python train.py --num_hidden_layers=21 --vocab_size=32768 --qk_norm=false --bias="none" --init_std_qkv=0.0274 --final_lr_fraction=0.05 --dataset="wikipedia_en"
MLP neurons of a small language model. Each row is named by its layer, matrix (gate and up: input weights; down: output weights) and neuron, and shows model dimensions 112-239. Each number is 500 + 40 x the weight over its row's rms, rounded and kept within 0 to 999. Numbers have three digits each. A neuron's up and down rows have the sign that makes its largest values positive.
After each neuron's rows, "raises" lists the tokens whose logits its output raises most directly, leaving later layers aside; "fires after" lists the tokens most often just before its 100 highest values on Wikipedia text that the model never trained on.

L12.gate571:503503562403489551505507528475519498503559480498554477546510524537520516428501466460405492490502559494545450488467418509522493521456548549497536422478503456533504467461513474470495483498509462523516438532450469517582555479549391579496538545521482522470562550504573498433478493429515504477393489486496518456522474501488523469442519562516548492444521435536521511529483559498486504431558
L12.up571:510406484536553468490466541427480527575518413456538486538517498474532490481519470539463447507483483500484568500573432520489494561526501450517526492545497505559537507536492530521472446485499534530485480589486470529443595506512477535534458519526473513520496536580441567516501542509482552430501557518505536462545492499505519578599490598525519535406498475580455534463513534475584489467487
L12.down571:551548521536558465511528532458502482576496458531470495497578512527517483518482475501438498469439510514444629471462478514499550524572513563449539482550539557452476533523484500516467432524527509569439426536473484519502482547462471509488571436509499485512553554479466567444467515446531486460505473458476486493441430498485541524550498566528546509525517488492525581512466510545489494497516
raises: "\n\n", ";", "\n", "?", ";\n\n"
fires after: " |", " as", ";", " N"

L16.gate540:487500510414495535545543475453458487490465486533427450490452486568473463558497480451460469578520504462517567498515509522513507497487491524427592499578421508537449458483519500532485521475443504473545528487540465479499456527469531530509487494485520555478525521526472483450534469440514487473475491415558487519517499517520514514462471481471471549439535497543469519533449582424501573430483
L16.up540:545538496421478511560463567482495518550456505511483548444480455493464513475487509477513487557481499570407562440542488441583537534517507555495542420510484401452522478485465476541596533426487539535469483428469452434511511387482532556519509528534524543463542463537565416486450502509442525470440552462515510558539535514443517425475484432490510503568506453512478448577508408462528539528495
L16.down540:511521458462513549496518512493517532422468536523476433500514532461465491504485486487531531417495444494507621465531468529502463427409496515455396496512530507471523461503523507517500465441472502526480457500496492471512536518520544529544464497432542420522531558504524493444467501501503509496493461507556499502501501429469468463528496481500490541490472482527445442426483558506559450474544
raises: "0", "1", "9", "4", "ties"
fires after: "0", "2", "5", "9", "8", ","

L12.gate937:540466485545535505507463567495562501502476416475538500447541500508434531471486522503506462499505451489537454532519566576542499483510575542569500498507498442619492571489480519489504491492482516465568521458582474489438491507540520463487527510486513477478477515540513455544459525480522493528398502518501450501490498456494473526490460520490544508522526541525525455465498501501507510459508
L12.up937:564452486577533497534492538470534447479481531573534495551511554540553537491523561499516456577516483517517514534547486480541504558580548523492529480521493445426519500507443534446488471521498466448545542491477502414506525539429487440448469537496495541411494479481443507471447518518423573513542501509490440590531423564492456435523458473582529483447494540516479504509495482522460526445512
L12.down937:462424518499450404521487492494480503486562528465533503520446485505501508466496517457431505428472543461439588519510532503514467523497506445477543438434499479508505500451510516463542546537478476512541516506478514523514479521401520498513461577446458438492506532547488521503495518482580549488480472456529490498541462552472457581537482488520567550548477487534493489511491523459511441534532
raises: " could", " were", " was", " would", " are"
fires after: ",", "\","

L11.gate401:524542546511526499466524532536539539525552538509480479478517484454534447551539534533448550578544446564483524477410487533469510546466521476449494523583459460561499520447431460543484478461526464493524552513494476491501526502546559543483519531530545514538488439459478507577539487479524461490441510510482547502470487499541527489504500532528517448494435455483518561493500445456531449476485
L11.up401:561579559440488472514471529560525523447508513493455515512461447520412523524479488421509473551527499495519513511468525462457524509484509475460514508476494476542495459458514526419504508499478483538570536515489533524508487556509488549557539517479503493510511443451449531487442556532555451502548493566459524456555541546499551484557473493511497449493536480537528524524494526540486468544450
L11.down401:502550482574551521490588544447525523488585550494519543526475492490489477529516499553521439404590458456569491558449546450476464575502513559473539518469456515478578556545516477489552492537492436485482460508533460495473570572505545485514577465429459492537493557469592538556543467474490518467499462510530500458483526456500496534560489405516598499485530499491497537475506499551477421469518
raises: " issue", " edition", "aman", " sale", " saw"
fires after: "1", "2", "9", "8", "0", "7"

L11.gate787:530462469515561485503537473474522433555494550569551479446547527598466515578453462510524600500492536511580520582478529474539525501512507468419560478489513457513505500493520546511560459550491525437509494472528526489527455612490490536563515485470500580455515495474501464523512435557529549501472525436496455513471409514461586480442473557500524473514487503458460513442525509513439545493475
L11.up787:491483450537591529554560467453448525543519511504491513471506562539545521481544560507514496504467511526567491535488491509563538556524422486481584538524462483499436527505500435517510461535477502430511529462511511527485468467519535487568548530481536556502496475489508471513521455465535456553424559509548523560471501530512533534558469511551462509577502508506521482433507514510496524501474
L11.down787:465508482429484542515462523452554471461512483436463503543461473439486561489494559519439511489511524483554601552560567488502483530561563481424613596571507479544491487486512515506485495528455518505469470533492487496568493500426488429455497591455499505530503458485485548501538495381494475527401565533510507463502532508493531512491477541517454477492503467530497507508532507490470497495478
raises: " also", " would", " rather", " it", " was"
fires after: ",", ".", " and"

L12.gate1076:493543514528467506512463493595519499489539515467459518573531476476431464587455481476545466513527523535452573457449505497462474533498471547500482443503546550458549496558508508495481482501525509474521566519415569530509507493472449538510504493424600481542439466477519453466469453550553448555434526521480466537495478537590443525492478545435485472467554495488507458417527579463541552437483
L12.up1076:411512485559489522462552515486508506489483496537489596518502447433465420571382462479513458511520514520471589535475516558514436480496475581506492498492431528527478490553506470515544489529501437477529504416542523490468510524475508489501450483537582512516507519525461491408424491538474453552483581505528457534538520458569489511547529468476511406524514461506501549454505462557467535497414
L12.down1076:471487529505480440546468470509497509525540466432479539530472437456441451479499498472482499431559544497513601483488483574430516490512470527519594461485449537473490521486437503472552500486462503473549488534489514532478443496456513560501518497425480492488490508482553471443484521495529487461459498432492482599506498502463392487471479422525500472482533451510513502497512550515511469499536
raises: " Its", " However", " Without", " It", " They"
fires after: "2", "1", "0", "7", "9"

L13.gate277:525484415579491510437465556552592499540487447487474506548509516489499537530463504488462525520506488564413442475434595500521492499520463566540480459532451515482476507552513441523543518506418487499494541494501580462433433548522496504505505471470510477426565515492442483466486439490514500532445549468516541521527516519530499554530467575571478539513495496486477514537464505522526524496552
L13.up277:499467409501541528484551537528459502432479472465467493523508483530559521541489495444415481507535458490459475461501582456511504480533472525554470469556471524432542522525496473512482486504441517482490547449541558487497470522493476474525525525529506435442550417490513440498531477496516581521489501475523607454492496499530499441515501530507449581514463561500532504512459468534594633517524
L13.down277:572445421522505508455558531543508507479479511529441491490494546520514557548537545527437526509461535534422531543532554456570582514489532498539488484539444484499471524482491473527500460491444517485546496477540536451437490474555511401601493486534498505424493484539562470480512499544485461502495457495611536475475478487503507452588444527567492468566447569473508536495479526422433477506485
raises: " few", " world", " nation", " highest", " greatest"
fires after: " one", " of", " as", " list"

L16.gate299:467511463455473535475502518452520531577471539536549454459483508476555521525461495471545486515543493453424507443528549525489456527450474517444472503514487544487542442493510510454501493445436534520569501446551479549388524507525477515552525456511554481543507600511515483444512568468479517512458576487484595486526381512443515458486498455479561504551470493488475421478447431459504432511493
L16.up299:479458487488513469510559525558489548581504524496507411526597505465537551492547498448591526456570485476485438527565453564365520455534549552495486523474546518443492361543478518502484415419545409493465472503479558554488498462457532484487475544503439479480476513539435497480470602521500494534482496464551472453492493445476530469547512487519509465462467466429539515484465478418522471508461
L16.down299:515545572561541431524503458572482467452489568472537486552499539525449495488448527425501547554523464538477436461528535541464468466469489498509446437517542469498555479474481472517486478530491511557437460556570510520452552540409544502470525528476538487480425471477535497494481568538468474450563443503538524540466466486503521473496526503538595508495517508500431521503485400511466503419490
raises: " life", " size", " height", " turn", " view"
fires after: ".", ".\n\n", " and", ").", ","

L16.gate490:514463566518478511473553482607492481488498506509596526497535558439511528503508466555420484560457541445490482500528573434467508442538493474562447526522454531471542499476510506465502502520483521484478603547564517467511476515430498464494498501460542459522462432513482491531381490493476490467504599530502447487521517535478593529494445479494487538530444508462485569473488503496463555502467
L16.up490:485467563525533477505572513554518497505549460439570575527567473536501437491434429491485420525502506528492497491493570508451465451508545516547458468567489508480514504564505497548462559568450578466477558566511478514526533519534413483515497424494531537482449428482517557482496471500538529469463485481535478466571531496569535499537520521518504487530521470500442555428513460495542586507420
L16.down490:488457520474482531488512465468536502530477474555590375519521578467547517513539476475505533510510511450579517429469587471503484505535494498471491558491517538474456504522525516550519462507486438577535469515570565449478472446441507489427488530497517417482539539489561518517543491483478515461512537446507498577481557468530521466437501474394455525497455559410495496458452547436572558468575
raises: "0", "1", "2", "°N", "ay"
fires after: " ", " (", "–"

L12.gate902:500511501470510492503437614442436514461459534504508458504483445501541592545508488460499501529508498494526494467493485539526505468466488498420512524518491489553593514528455554484490548535444510472505541538563492448571565475488485557510546560530470460486519472512541448525436529497445515494501465471519568476525519492481523525485483462544553501485545551554462522448488444495488516518508
L12.up902:508459507490546577428475573525496400482467560538503433512498426539485513484457535547457443540517487458495583493481518524491551473471548482490519522452458478529557470536516537473409490450433516493510557490486461486436492553468410439541430454437519481451465582445551476542529507435466508516383558458515496469518543558555552423514513482519494483437471504502512443476520563545434501436453
L12.down902:507550519532423543517512548486450425506492572566493530440557597465532515472427523458578502552587465563491416508511464506473529407545492580487483482505443515542525495565487483473439458559454483461426571536537547439522580440460494540541480540461460525535533446478549525513516541545539509480444498508422469494494492539491544567487532516572532484582510469460467472491524488527493562482460
raises: " point", " date", " stage", " points", " loc"
fires after: " at", "1", "0", "8", "7", "9"

L12.gate8:518547541425528493485469472470503533537473513559492578498525434442454441470467525515490530505529500468529463483528550547445442442532515436481498523553554514534472451514543522548463512446441496447538535515511494555490485554446433459466513488534531516500567423522530456487515441429513453506593515507499521484555434576553517463507520505575472454436556515414475454463577518496505475398467
L12.up8:518595491429440564474593527494508498408469502488609498495540481487473428506522502532450540506495487478532525532541494516457489425496547554502524538507491533511512518462522505587604571504512549495548567475547470506459493484539536495433524477508499383450507582525505460495518468438543485495569458463512520492537411503516565551492547542515572448478489525451506485544478482526485533486521
L12.down8:473456538488522526560496508477527521590488451496499485493437494506528598534472467581504520553460495535441554514438473531555533474456472469486445465534504516474478546504536520451466481525471502531460492513525509562530514491481450529512493486473505493453554496485527533523482542541463516491404451530511476450466588517523462448586523392399492492575499561521494525536440510503525431490528
raises: " positions", " cases", " villages", " posts", " different"
fires after: " is", " as", " was", " in", " \"", ","